Weights of a small GPT-style language model, trained from scratch on English Wikipedia.
Size: 14 layers, width 160, 2 heads of 64 (1 for keys and values), MLP 320 GELU, vocabulary 3076, 2.81M parameters.
Architecture: LayerNorm before each block, biases on query, key and value, tied embeddings, attention and MLP in parallel.
Training: 96M tokens, 5868 steps.
MLP neurons of a small language model. Each row is named by its layer, matrix (up: input weights; down: output weights) and neuron, and shows model dimensions 0-95. Each number is 128 + 24 x the weight over its row's rms, rounded and kept within 0 to 255. Numbers have three digits each.
After each neuron's rows, "fires on" lists the tokens most often at its 100 highest values on Wikipedia text that the model never trained on. A number after a token or word is its count.

L9.up54:103142133107124110111109126123099135128134103096163168069164125126140138110163154140133135131125140147045118134149137105095160157160157146141104140085146105148118128136061150126125147123126128119125104125125132130141155124070119076133160144110088164124181125122124181128121138151130148123
L9.down54:103097141129124149134133117143082104154158118154112134134148124141149123155150116129145121153102118135102134151143169083070094111109158078132112150153130131098111115160168135133157139101142089143098184129132174127122086165136079113142107149129113144148135120163163153129102092168113071142
fires on: "em" 13, "wom" 12, "r" 11, "ev" 9, "urr" 8

L5.up82:106139097148100152102173121159103138109172146119139133111105089122118145133124111160132120156149110113088088160098154112121115106145152103160087164143175140137119103117120142111108140121154109104142162159116114141164139145100098119139116147142128118111158116149111111098158131133091127199
L5.down82:137124140130121113135165123159130118150100180131100090124148098166125119117098123118136145120118118145127139150112134172107122134143131151122160108204125129100120108111116118103118122160133139150131151128119082135114153130075133108132111139072116147096116132158160134107115160188114123125
fires on: "of " 24, "and " 18, "al " 10, "ital " 9

L9.up93:123095118098123109133121148091144166120158150182127108103148116129154093108139151143101131156148138116070130116125128095095123117092143121146136168116141101097080078118120149113085135170129110121160118127108124178125131141144120123109115109153141120153132135162111176130160115084109131132
L9.down93:121110080084094142152117123100105175157124149173102123108081091124176097113162130062124150159164121130132119182127141101123145122124113115175118140140095098113115129096142150139115143094136150113122126105159139122091142152150141128159141098143176123155130127113136138144120100114152122116
fires on: "1" 38, "3" 15, "2" 8, "et" 7, "or" 6

L11.up151:105174081101122121136121142139088127126096136139154136133104154081105120152134130126088171084094133154122132161079102102121155168117117105111128112143105122149132120162122160132132135162125124107106111137112145149163164090107105167114112132118163165108147095101107136125134183151104133128
L11.down151:111131131101104124142166077153138164180141125142110156112072117194133108151091119083133118132103125155153134100140140073122140122135139145135145132134151116106145107103140113127130081113062109198162148124111152145150112140174163077125146110134089108145132120146130150130138161151121111157
fires on: "." 21, "ab" 14, "and" 9, "Ab" 7, "ant" 6, "red" 5

L6.up133:116146150148129142110139151089149082109143111106138117117099109143143148101171150149094122106119164139103106131162137152112146110079153131138161123101122144127134083150138108119112137131125143169133160124141093072137119152125098103154165134121137119155127126154161147070134124124135157105
L6.down133:141136156128093098133150118153145135133149145095143186162117142141087103155087125102094136091150165175076131144144157093109136144152127127100145157131139088152130100132151143153157149130134116139098134164107161149113129121133137110096108154119095105143117104097110112143112132112105090127
fires on: "to " 39, "om" 11, "busin" 10, "sen" 6, "ave " 5, "B" 4

L6.up114:150154080125158095133113173154129135104147137108125129104144146100129123150139103155135147114119146144123103122127177128105147156110139122111123135164151082104118131141148169130105132106189066124043136147144156116194115152077108124167121108129133145131142092153129127116116112148107139167
L6.down114:103091138112107188113143145085127106110118104166145107069135124149177127109124152065166076130155119157116120109146101124132135154106111111149123122146175158154097155138130102142136120085117121117123119110088091111098110122146136192129135161128125102112150098141139162153147140123151108095
fires on: "h" 44, "ad" 11, "ah" 7, "." 7

L9.up86:143156121100113109107113136164131144144144115150134124137161122104108119112076127125096128089111107104144115116085126146124107154163173129111129116135081109120134101137121090143127122191126146166101136126118104112127120133118084112122131141107120081110141132157139091155116151170134153152
L9.down86:109186119140122165162147134143126188105124135119108092141165128065118140156151147133135113137122079132118106119129138141103179101124125115136132104124138118125121097115129126176151125158138139147116063086083148153154093146132123113102142143105123092163099120134107122131159117150129120110
fires on: "ay" 15, "Is" 14, "us" 10, "T" 10, "un" 8

L3.up139:149086118135153138101105126107077082121133183116144112113087144131139128141143150132100114115104091114150164113133137129144156105095136131119159141147152145107128084105112108104136134066115160145089188122184162112094105147121129142160146125115170140146151140141149135132117125138100150115
L3.down139:183109148125078138119126130182131114111103119143129162139099160121168125115140117111118150110115143139154071101155134123134142091119107144105136151126134162079143138113128088135158137118165105052129151105146134151136148115170140126147093120107130145094163150169122159108128132104108128111
fires on: "e" 55, "le" 22, "P " 7

L9.up149:149130112133136133146122155178163142122195102148106141136132134110151109110120157096114182127124113132146120128108153120088145131143136114151092135134143142153144140154133154106124133126096128134126084156094088162124126129098124099118115147149139095168125147134142143093120166074105111165
L9.down149:139161139114152183137109147069121132155159117139112090118138115130138148140134162136146140148132123155119114134121101125118145104127131110147128114109128109162143169080092132122136118138121110157105097160115130133173149117103184107169151151134137113125133106141155089097077135075113141121
fires on: "| " 19, "a " 19, "et" 15, "at" 13, "it" 5

L10.up137:093128091115156120132102155140098113129167108175158095118135108105117155156113112180107114105135117114090107129149173152147122085072126110107091137162127129111126133126142140092146129129150132111167115129093128099114132142075110116141128130151161140150104099127154075120147119115128137170
L10.down137:121098132140094105143122154144116141145112144108129134082112112182112133121118129125122120111153187116166123105116122130154112189200117116108102131129121137130152127132139157165139127131134108117123149094135099127126159132176119168081101120111161079104129125106076123191121109158122138126
fires on: "at" 15, "ven" 11, "en" 11, "Met" 6, "k" 5, "w" 4

L8.up107:107153162142138106101114174098119134138151123145102149096116142127122115096105132126129146106094081186133101163129109135122121134095105153152133124146174107123145136109143136138124145136123116088119163155132105144113133136141113107111141162130110077124132154158113071105184115084095126130
L8.down107:129122141120146130115079122085167162096143171139110110138140142157101088135101136109114130123121114094112126080117135096110155132160118128133115136085140112118109142154106113100160141149155120154110085158192094172132155190116172115123159107110114086152118128148103097143107151095178150130
fires on: "peri" 12, "u" 12, "if" 11, "ell" 6, "end" 6, "ul" 6

L11.up145:154131163073142140082100130131092099144134099148160093104103104109151117117158115166132152116102105111107096160133143094114151123135133107145156151146121086135132145149098173134083132149108133110120119135124115111134105137132100145134119127105145114118086153108121122117157108071100134149
L11.down145:134157112079129164109152130146149098110161118132123125118147171137122102167134133108142145122105099122103053103152101129142087122140138161132165156125160138127150127116136144174118149155124133115129163120125129114108110123173068088148096080129097138106105145126144107133105120142154110124
fires on: "os" 17, "ess" 14, "ut" 9, "ty" 6, "success" 4, "all" 4

L3.up126:116161121140068132139171108108092138110176134131126176149104105116126080126134078153130169137130167169136123123124134146162128150117139139158145155104163111142103190111092130147125139113122129125145131134069146061165117149126091179177121128143113140165138099133111096128160141130138138116
L3.down126:167136107139161134133140128148172107100135109132078117090088127149113196140168107128147115112131102153140117157158125129120129170150110114115128118120157166119156144099165132111135115109107140112118131099168100106128110141115142095130156124095097111098123105093152086075133183126180157126
fires on: "is " 51, "are" 27, "=" 15

L10.up234:170090118084116127159131121149138103168151122137167205152120141138109127140159135094123133130156086105128126147090152127160136107110120170125099136124103096148151120144110135111142103092136125134149153127116143149138122104105072139120056145144122141090123104115129146159104129108146102122
L10.down234:098054147130162152133130137143125158109123104129143102115154124153114111109090141128150135113115107171141078115189116116126150139133136113164106122124174123132149159112107149130149158118154124098148097116166139125142158104077143142136146124099147124109131128157114111105138155131141122117
fires on: "c" 16, "ab" 9, "sub" 9, "oc" 9, "ro" 8

L8.up164:109132144105132123124106129066097178180166110109125121104159153119119132098109073131133118130112149163144148119102124142104131154128142133104169086160150111143147125160145162135097151105160121127102152176163116154108128142145150133135174158130126157100138113182147131091141125140149109099
L8.down164:150080109120153138078117134164175157116138113118130119088141116156129125124102115155127164113127153073113127116173157093155109113155134102077117208151117132147129149152133105139106129132136113105120136154131144167086103135150172141116078120114114114149129122134130113144126113107100133094
fires on: "er" 25, "mon" 16, "av" 11, "il" 11, "en" 7

L9.up169:118122169137177158182165146126097112085177127155150107144115143119136164115131155123118100137106157129131131102139061154114136126167151107127098093122144087131151161131164172107103108160118109148159151109128153115166126180104111127091150158113115160094104129119104122125111171129123149121
L9.down169:154132141157108110167154173106119079143125140170096195182130126156123144165145155112100091123056121133087152126086086119114097140162126127119109128116129126125155077105146148167103149118113123112137152158115158108115135115130137101156140109095111129137116162116085113130101136113102178121
fires on: "us" 32, "ran" 16, "announced " 9, "ated " 6

L8.up60:095076144145159093123110145154121110128148079121105108147067116117116154124147137134134112148145166106084115108099097123113172145099117131158136178138097097138167120150109168130138115131111133108159130175152095088122111167128125157095114098119157105127114106153070120100139144101132124120
L8.down60:127118120154135151084143145131110109117137139172116082140141132140103154145095121141101170138116098125132151090110127169112152122146104159147144152082130153101115111126117132067124148106128117117135157123103152113140081154144113150135105123099192135130139129156112129100121167089175134120
fires on: "t" 26, "rem" 20, "att" 6, "c" 5, "r" 5, "cont" 5

L5.up157:108152087134138124092073167110120169105134157118162166073117162150116151126120164117160139107111158109089106104089117100098116125134121109124121140094119160157116140148106149148126131146110119108154128110125127137144093168131154162104138123159149093126124107097171161102096128122122154124
L5.down157:175150124155128174125097138110096143113141110124116104137133164157123117130099181124151136107149130146116145103127171112134114130121137099141098156102076094114130130128108174117139149149109131134145139145147147098156112139102132099091152106143127131146117152124144135127138114117160157114
fires on: "En" 26, "r" 16, "while " 9, "not " 6, "od" 5, "ely " 5

L8.up115:100136119136134134146092076161150119137126161153133120121136108149134126081161082090102120131147095146095132113140104148122108164124140093137110083132070105156122122121122154111122093175136131162126112116085127122097173128135106111156126149120123150125139108119172120168117130148123167129
L8.down115:162111123138197104089110166098149158079100101199147137154172157110127145138123115128097174115132119127132106107153160136137154150119111149119069130118110144146119107131139144161115127116133164194096132117124113154102135123109148097147125124118125123157123154110063099156113145123114116094
fires on: "us" 40, "Is" 18, "I" 8, "os" 7, "as" 5, "is" 5

L10.up294:074143081138129105117157094130121121061111092138120144153113145148114108142112114143096155119106133142130122157131136150155164154122131079170150120151117122152095114121129111141131094153173159154098124126157130156127136113087094113140154159135119153112116142111120140130127147147098128132
L10.down294:147144178129098087124147096168156145160101096093147126127140097113149108098160116091114117125090121162135113096109157127125152113167111145156094121171138097112167157161124134140108126154107110102147124129123182118083150137175129129122116107147111121049157129125152102143139110108136165149
fires on: "." 32, "w" 11, "and" 5, "m" 5, "l" 4, "j" 4

L3.up42:108157165140152097137158128131072131126100138155136114099130105134080142153115093128177109183177136088147177137160120148103118164146132110122145170158128101127124132130120168157104127094091124178142132118162137146121134176156109121133108145114103136150118151151160129154128132149137108112
L3.down42:138156115116081132091129165099116112121098125124080153139121137114153145140106171162106122140069092129119091140114132176164142127079098148107127133094130156136124133149147157116123160114095123084110159155112126102134137127120162129115123117124162159100119109137118154115116082093120150127
fires on: ": " 20, "e" 17, "t" 11, "n" 5, "al " 5, "all " 5

L8.up89:122101087137131132072110141131120078095118086099192174129115144129114125127161139101134166122148103111088113131076122106114137151120134113147102143114139119141126091114148152121073132101090173113167139130136166110157133141089089148145132102118139140071156170159134148134112162123096129124
L8.down89:164145123133140209160098158118110110103126113145105115127160105168127148125123123154168142162135112118154135121111155115126117113105130093116106121157093124091117149079112152072163127103153116134127139119095125143169141104090120146165118158163124131138124102128134137101126118125150141129
fires on: "r" 28, "sub" 19, "om" 5

L10.up121:139117137098142135125126146146127082115142112114170100184107143139098113118125176135165114107135131101190149126197084078143140112078152150109121130083102101099110105144133098119093160120168108121123138152088108131140151134089110129086082153114146118087102140135110110163142133119116149085
L10.down121:123126114145144129109127113129120133084131159100137118107144154137195122113112127105119129175150093162104116103118141123121094128119100145150174145140132110130120140113100161138156143126139146143138119159112109109107129117141120128159130112141074152172120163116107145120142091178154133138
fires on: "l" 36, "re" 6, "ol" 5, "el" 5, "ter" 4

L8.up290:103163134107145115122176162149112115137096132096118131156141153109079145135115090077122160143129079152155097145105161092132081113123138136140125090128161113115097112127123152127172161125072120097113121150128105118118097177137154109105131128156149120124127128146148078089167121141124154138
L8.down290:150105114141170099124123137130114090133084137161068162201117104144099117135151092108153124149144163115164135142163121131099120141111168114148075151130114109103144100130132158093107159135140162083117107132175120108145131146132111140140116101085108150127113135145110157103127129142116115118
fires on: "such " 23, "u" 16, "am" 9, "ut" 6, "ul" 6, "uc" 5

L8.up93:149133119141146094136124093105117165138121146140161161116156142093106159102152139144150132118136103131139160154173120110112137134127144138123136120104169149088113138187129137132116125158124091130110149163123112130142118183134128110112111071154153143116111142119148099149146121131127143117
L8.down93:154166114124123131121117137140124169120129171137105164134138105136115134080130143116096140146105094110132133081104114099116147158134168112137130135103126108105139131097162173093150099154108128148102155119117147102102163118129137137177115118123167109095093124070153142085119141112125115112
fires on: "r" 33, "ul" 18, "high" 10, "thr" 5

L3.up109:135151143117126151125094156165111158061121127130155171128106147083138101132146130117124140096136151099155124112163093115183150157114154097142133138085123154165141154153131082116061118069147142110165108152157093152117100124094118141136129149122144099134080159163110129081137127127113130097
L3.down109:134151140109113079148122133143140117157056130151114110138160100149139176141080127136141152142120138151133133140107134128119166096156102132135130144179097111134095134119089169119146125092134166135102093162100150132118139142141150136113098124143140165110086139126110099129168183101146110157
fires on: "th" 22, "ast" 14, "et " 11, "et" 7, "ek" 5, "ak" 5

L10.up135:125109172124093141151125107093146114146107104127125146132125194115162170121132130110143122119115153137129129153137142133157145139137116152122117141117149135120133097129183182153126124153109114198152101089124178135127148145098150105095121151125105118114125115129099185181159093140125102134
L10.down135:171150171116144089136144154095122114123110146105109146131145112144134153142105158101115117147127126109103080150065222145135172121136118136132125113126134113155101098141135140125141163180108146116135137125140115114085107121104103126139161109096103147143092147106152122150122139121113159107
fires on: "the " 38, ", " 30, "would " 12, "ed " 5, "to " 4

L6.up275:111124111147162150134145126130132138117144090124124068148141160126093117119135179110139142118101128170119113133090144116088135082118114128123168159174106130172124118100103129116105134127108124137094120080122087156177133128114112185126137141107141125116111112129107126127113138143120133161
L6.down275:147118149102131136089113169171158139153123128110125089114140090127133077104108132120148140148090122116107156167120166141101135158119161134145132077103165148106117150117137089124118113110122085167189137126139148139162114093109148168131126162116172101141094123101125133116099115106109136155
fires on: "ed" 35, "re" 12, "ter" 7, "ec" 6, "fir" 6, "fin" 5

L9.up248:088165119073144131125131084119117134138124138119131095142147144139140139104103134120129138106142137107174178126123082114129131110118105141127191161119130152136102097165131113098137139152102134138107127141053121086134130121118160157095116210081118143134109127130124137105142125071117135101
L9.down248:109087108070173138151154104149152047123097126184114121119110114117131083134145126093100166164118113118081134142114143131127109117095111168141098132182154122129132142121154154172114120149140084128138083109123108108111154108144150129157120147105115134086135146123106109120118131130104124157
fires on: "E" 29, "l" 11, "I " 9, "ter" 6, "arm" 6

L9.up57:094135153118141175072105094145139142099142150101092106127125161163126138140109136136157121142111162139111102134104146130134104083136176119124135123110111155139138123147128096140153123123087138114152089155139149137139113103121142150162142164147166120150159050148107115158123087076139134105
L9.down57:139067150159119128092130162114129118074175127124101152150125101139104152139154125135109169179093121158135119148141118128127125099124124103122124172155158156130129154146184085115127091160081150162183124123120066102116163102138143119141142148110135137093140143139096123110139141139095147132
fires on: "| " 23, "e" 11, "stri" 9, "T" 8, "te" 7, "di" 6

L5.up195:168072120141129137136140132099124120120111108134138091149113132177130102133164110154143122138099107116110165146154115140164093153114122102141091139138161125136134111119070100097164131128157134127181128122142114115170139120139143123153126159127167134148148113150098119139123158156107176144
L5.down195:125111179160141128154120132100119115124153137167113159160170127132147136108110110101069123105139164119143114110106107132175093124124115146103130115113130137138116101150146114125124161122134087122109131132124103123124134103129171126132132109065149160109107163134128109166092157095094126110
fires on: "e" 19, "th" 17, "ES" 13, "St" 12, "ef" 7, "it" 6

L8.up97:136150121122116135135124131127136108115113135155108123091171125079155132141127128136127110135108102137155161133100116131159139152179141167111130132132085079100114125187183110146141139096065080127114126123100113159121123154094108145152123148123161115114154126124104106107121166115127122117
L8.down97:100149140160125091140145162136085095116148127126094112113092150112159096127103187134123113101141161137101141171121131144120103127124098139157177087177148145156134137109169155117126153121110103083118088133120150142154120128141158098106185099141129136174111081119086152134185123128158150110
fires on: "dr" 22, "for" 12, "ah" 8, "res" 7, "h" 7, "old" 5

L8.up13:134129150158118128111105101136144183160100116157129156141128132124113163113151098142127138159136092136142099124133099162097106167134103137135135082138118112156127093110094150131115147133128121114137178106149133169153134130123103129153105121171117143169110107112125159113134062089141157131
L8.down13:127110131141104140151165162146128103102113094169137141119091129128133115120135112143155141157166159116102144106099137132199121094090100097134120162096109145134107143104149135131135139151167124139119123153097112133116170072116135135150121139127106098140120139129120145172189139146079099102
fires on: "a" 21, "r" 17, "i" 10, "n" 10, "o" 5

L6.up294:110122193143126138121165170141117124117144137118183152160154088125152102113129113126148131130145115141120120130134121128104102108090097139130119130117116099129155138125130132115145141114087105141134090080097130143125144137128141129103129177136137126110151174157167138132126116116110130098
L6.down294:095142130143124141134093132199126129158100152117155151125165101139153128158155112097158124131161109135107103137165154146158127152165156143147123139134145104111097148090141122111182106119115138156115099091096154096172095099116117119145147131128119149068118138140116106094114085121095126135
fires on: "al" 51, "em" 21, "sub" 8, "pro" 5, "um" 4, "sp" 4

L8.up26:122115146135119119128134141136107116158157136107121141168137162134173118095158114182145106147156130163096160145123137124126117159120148132159127145202125145100097125109147109081114154131164090147188113135133107110120155150112118112127092131177128133147125120117129133092126116147140107131
L8.down26:139096116128143131163149151128103105142092155128096144141132141173123070122135127156129094133122155123128124091126139152107146158168131126147106130121124153086138048120108112126124141146125118140113137157135102118121106161132135112163133126104074144095134111143078087091143124145145132122
fires on: "and " 38, ", " 12, "al " 9, "social " 7

L9.up16:106136195117109096139134102097122132174115114088161102101149145112151132134144186128124122109103136111104141150160147137105153127167131176139134079130139153137176108146133133107127175160108170110133117131099167112114147130106114112074114108159127122124140139110122134141160099083119102129
L9.down16:150135130124088117114123128100146145157067116158164165109157130111149141125138146121129152123135134134143120160101154131147172125124138140122105136104139112126111160135138167130125110129104119191124108149156131113073139124136132126129109103132129139113140102147107142133122116101134128142
fires on: ", " 71, "that " 8, "- " 5

L10.up182:094099141103061124155116139095170127115094128080136137130110143143123174134172176129133095139134105126131162127122184148140122156164132158154080102113134121131132097133125197137078107142133145166139137129096155112104109153125110095117106133118119109109133098106113164140121127155119114159
L10.down182:115117127125145120124124148127150106113065119093121126123119142144152126162123123126115117178110158084133120121162239124167124104115146109144100122105096115111142137160127148125137096154136142145107137157115117121126136124134138110115120120077104147107133152142141138090089166160133122084
fires on: "and " 73, ", " 16

L10.up148:120132154122084105175129145097086140104130133113151105083120144144102086159168111154148149119149147126111117094120129133109136143078142124158112167149089102142111135120079140101132155130144123102157136113130111122143143096142090126101113141113108140097086135147112151162141175113099180132
L10.down148:110090114121168116119126137110127131134116130139098130154088089132151134109148130096142078128165100117117134167156137116104156137155099117137137094118113197164063138195140132165109141105154108127098156106110151113122093148152116108160118135132114115141125110119145102101128087115145145116
fires on: "4" 21, "3" 10, "k" 8, "ly" 5, "2" 5, "sp" 5

L6.up183:156138127110153153131098139147131126108084158143103110091150124131163066136137102128134129160162110122125176104108126160129109176120130147096152170114140116135142111135096145148197138148107147110168123158105153088130103146108143094127099165129107075096128136137112128132117137119119150097
L6.down183:102140078094168110111143128112106097141144138103150132130105107088126121139139123133107115104148140163103162144133120099121156164144136122128168103148111139100181122154116112138112125107100132140130125100157133124151147150135186093175113152142117095132139091066074114143113105144143100111
fires on: "ac" 22, "3 " 9, "voc" 7, "li" 7, "feat" 5, "larg" 5

L5.up84:155117082129158152130128126084120121153118125148130097121157123169123126114135133060146169143175152124140130100180139155140165097117123119106149141128120154154100080115192164111113122121163151141128120108118113097164079131124127109064119164105105122130159114143071123151157114154125129144
L5.down84:148131111125100103123152124085120155137118138123127089150128127133071143135117138142123124114127136179129139105144171143121169124086112109089150129128129133094102103098087110116178103143169135123147119053126141131148133080123120166147164146124055116127150134138155134169124107129132113174
fires on: "to " 51, "in" 15, "ter" 7, ", " 7, "not " 6, "te" 5

L3.up62:129094168138098148153152147091095097127124097141139143087094162151112122110203114109113135135125132115142127120130120133142130104117117131129133175172132131113155117103102079134149166127118150161109144087110099141142149138140154076161153124148138170158154125127148146103111122149125155113
L3.down62:157108141162128101131089136154123127131113105144140172158131109101137132152130098093097075144124104168119130105114120135136122079145117102109116124145106113102179144120139130107148142150180174133091152104178137129133142123133178129173134121078147104122146136165091112150147179133114121126
fires on: "e" 86, "B" 6

L10.up233:093070147088081142112116096117154138122127178112130133139060139126132103124125158144135149135149184145111115136159120116151111123159174108159107168132127126101081152112143117153099113129134098131170127146110173146134123083077166163099117168130138107122177139140144135130131097094145113138
L10.down233:120136095172161117095139122112134164128170078100150118141137116115133152153131130134123117141125153098143114130147143087142119109142155123146133136094151137141143166147095120112129137115133111146129117136106132155134091089149168132133126111163196143156127137137133082150130193105144108110
fires on: "al" 30, "te" 11, "e" 10, "a" 9, "non" 4, "the" 4

L3.up105:159129129130128143108144166111130130137171113107092151121127099136170104175131103167115104194099147088117136124155131136145097124100147129127154146135137183109151125121140140143117139134099111137194132173109121108117123129146108119171105117137121117139161169137113143140187126128076130119
L3.down105:112132142095124119144131159121138173145162053174069149116104140137124139163126160129125113128097149126134148144122125148135104161105123153131167142137101080085135100101147155131082139123100117140130135132142101170134121117111129143139157111104123127120137160112120155182121178082162130150
fires on: "si" 43, "fri" 13, "ri" 11, "ain" 8, "took " 5, "became " 4

L3.up120:129168075136133112103121142136112124138138115105111130117162157141074144103149110104146117152143148133133178147073134093098131070141121169122175132129137158115143155122127147109138105143113135118138102108154082120132168161131114103139150139129107109139109123108123145134139139133093139157
L3.down120:163145149150112126154106158167115119130083110132128139107093158098108129105132119144152151089197106095113132143130119135113119106100170111116143150146112171077129183138160100137124111163091119130086117140174121115127128108130169144121122147141086122118127143133110138099125117116151137114
fires on: "as " 15, "er" 14, "author" 12, "," 10, "x" 10

L5.up77:128089188106177139141163114099127157123116090118122161107109145114117163147117142127129143110148128124138137100124157144099132157123102152145139120125176082099046127128185162148109104157122123103120142130100169098132097127122137139080123136131158112094137137118113144148130143118100124122
L5.down77:117130104144096145109104178141085100152089179145092163168148118137127116093138119127066094129107147114100071121175127121172158144144099153121118135138114123143124104174127169158132105107146146132119119163128122158148136124117142136178117125105088085160124119155139121099124115159154117136
fires on: "at" 22, "und" 18, "ut" 15, "al" 8, "ay" 8, "ess" 7

L5.up4:138133124166106093161106128108149155133098094122132128119178159112132129102131075148114113184092107129140136109171115127157114169105090146110078134120141154119113085110143160126127071127133118133149127125108146095163093120162099184125129120141121151103164137144144124106106104114170128134
L5.down4:105160120117106149165111121138107102111113135166119110102114118109133132146143124131077143081088147148142146176119125158113113093124134103137165112152130176079146127153144133127134140091091106121108136135102098157117124133126163111115144101123106185126125116094129135131112146149115132122
fires on: "on " 20, "ing " 19, "ed" 13, "ish" 8, "iz" 4, "an " 4

L6.up165:093162130132144168161140122153146156121139156142103087145142099136133157073141110135110114148119123127059137130130148132125106117131171144125126092116113089134133110109129092087142093115138142134160128122108159098139120151109112128119092162144196172138096147108100130103153125131146120130
L6.down165:124118125142142103178136133153103144164115130142103106076118117144098140106099115151104161106122107128111144163136143121101095107155104153078118149123170090111138120090112110161168106121153117141109148150107118100100163110144105115148114095176153111140147141112124136143118116125122138158
fires on: "w" 18, "en" 14, "amm" 8, "am" 6, "u" 5, "pp" 5

L3.up267:151142125132148154114104139115083143155135139139109108161121183152129177131139133129109098139076123154133116129158091120134155112137102108093129085169121142120173105143106175118102136117108150132148068100156075155115102135156112106136123116091115142101080090129175167154123147127138158153
L3.down267:105142104103112115113133143154207115161108143102173171098120129121150101166111132097114147125156114112135099141112150142154137152111144131168094117127092122122111169078132119133197144118126124130106143115103167061103143128114133144137112147144123162136123154137133108129143099109135099108
fires on: "thern " 15, "-" 10, "aining " 8, "astern " 6, "ing " 6, "East " 6

L5.up293:120139156154132151122112131132138162138141093143083110145107158175135096106144123146136095115095134130097109101123162146120122153124092107127126144105189162130091136069181132159115126134159132099112100149098133117090117131110098130085115156132139103163052156088145163145117111141144150120
L5.down293:169148133132085166129120111132186103103127157110145163123093119083143088094135073083125147148162122085127104168097165148145132122098127138130150123180120115133166147123116140127152153128167113154126134075149109191128169147131123121101171098111125152118138162115139119111110136184106114143
fires on: "ut" 29, "out" 14, "ad" 12, "ess" 7, "ly" 6, "daugh" 5

L9.up14:086142105141104134084127099096132117142166102086135141141133123123124148082172157158115186128118100157153100152113136176100155159097138148158148146143118096149116139184132167138142167159133113121141123102120120133117087132139139119101101101140157120098143102134110088092065122134131118103
L9.down14:169147159163162130140129114161083150096093139151124096091110117159138096137074132169080130122088184115113125127139123101118146156143107134118113087144124118133152144092132127130117104099107163126128099175179162119147167158100139109161146147131108104149117104127124113118143120126132140127
fires on: "| " 24, "cont" 12, "ti" 5, "ext" 5, "ren" 4, "fr" 4

L8.up126:139163151135162093119138160116131126128107150148110123150166157087093139115103153118127123121070116125086104117158090102130089147092174140157139109117084134097123170165123130098188134110123109104127106166121092103117129118106132131105098134145135113081135148148135142162139124099134125155
L8.down126:079127098133118127064124168136156100104142105146133079132112121097143135098152120126107100120120125157153163113138156126137130121134096151135097111128180162150110124169153157100120142143142126120103108116150148153137106146139112130125157120126126154158135137121142122098129123124117104169
fires on: "'" 24, "- " 16, "r" 14, "in" 9, "di" 6, "at" 5

L11.up20:143166121095119120127096156149118129143138123138134119078140105083142119120133154093106152115165129133163164170144140142141081113119181123185110083148132161136125105132104161080183172102100135131115093146121133120111142162143093106088131179138181154135094083114154152106119128136102137124
L11.down20:101087139133149107152165132139165112136134129137140131121145141093106123144151113117085136131123125130117121088130094155112175112133124134132144135176134090123078096116128131163135145144087150150137107153140163122124117123079174109122137160160122085110140131172087136138134195109156145166
fires on: "| " 27, "at" 16, "\n" 10, "th" 6, "ans" 5, "ak" 5

L9.up76:119127134113139135167122136105148149130147155131091135116110136137132153105114140160123077116147113126121123109135117120084095167189112145124142083121160129150145088122116140080068108147158133106134121109080103110122116140126096132126127126105167130107138110149103130095137090130109145196
L9.down76:111139136119093138152098162124148111105091167081145124123091164107132126184125132104107146163121137090113098138177188130139158081095142124116126115130114119123088146136164138074185096112136153144117133151086161130127119117100139104171084132138109167113131173120126147132129168166125118110
fires on: ", " 25, "fore " 7, "After " 7, "Early " 5, "more " 5, "he " 4

L11.up259:154086137137165124121108141154126090101124115130084150095123154122133158158145143108164098140171097141098126095164142133132178158144139142109121103101128084102138122152117118114119114132097097130112201164146132154154154162119116159115115122122144111137116157110133162134118171104095144114
L11.down259:136160135098174129139149111097089110144118156099116126157169136131059140139139137118158129139121120147138122128112120127121132130164156157095126113109123151092121115123111131109122130157125125161121123088122105079132131087115156119144151132111186146133132158109131084139136177093163131140
fires on: "r" 48, "R" 7, "us" 4

L9.up148:146129141114146138132096124166130153116117104139109077104150094136135139108136148135169088178127117140099124118154160169105146182118128139148141110139110110135148127119099081170114113113135119095116139120165163106138132139137135112148102078097074119128183114093126089063130133099132137104
L9.down148:179138118131104092118128104135135076142144090153153152141110140087130099147147157135177081189144147127127139128080099164127140115096161104111116127125103106087118144162121137149160132122128074108118136111104118131157093132149137119140109145124119137159169127140114112135157120132109116106
fires on: "ch" 15, "m" 13, "r" 9, "c" 9, "ur" 8, "n" 8

L9.up78:100153118139140156135125132128119142116107085146113125103115153106128119091136140113125131137082126132180174134107138165113096137151125131157090127155105115094166098136180127105107135133107137156126129167135145144129154167132134115117105107133145106115114130147126163140128117104119163153
L9.down78:086141132110121148128106140168110218123136104100082117147161116146111114151147162097150143122148119112155103162140135156173128143092145130144124131153118140066120189130156140128119111114128119118118153078124108113106115138127093099107158117116153119117117161098125119109107151107158114107
fires on: "and " 25, "or " 13, "des" 11, "ic" 7, "or" 7

L11.up317:103098142104119132146143093126093100172136163097120128138133153138149089111136152114102123151095099096139133135136138146117110150112188117119116116123137088178154174108145172185137112121128134159135087114077118101140148142120087153153110098111114132138156106159108156130127156107147126151
L11.down317:129103133133164139114191118114143164113157122162134104121132127141125138169126152124116165130123159142135094082146120151150157110168098139124146134150114110091169119141121107163092127108177145085089143125124137146120114078160130150117177117119102093155118113107131107105112097130129140114
fires on: "at" 19, "y" 14, "t" 12, "th" 7, "x" 4, "6" 4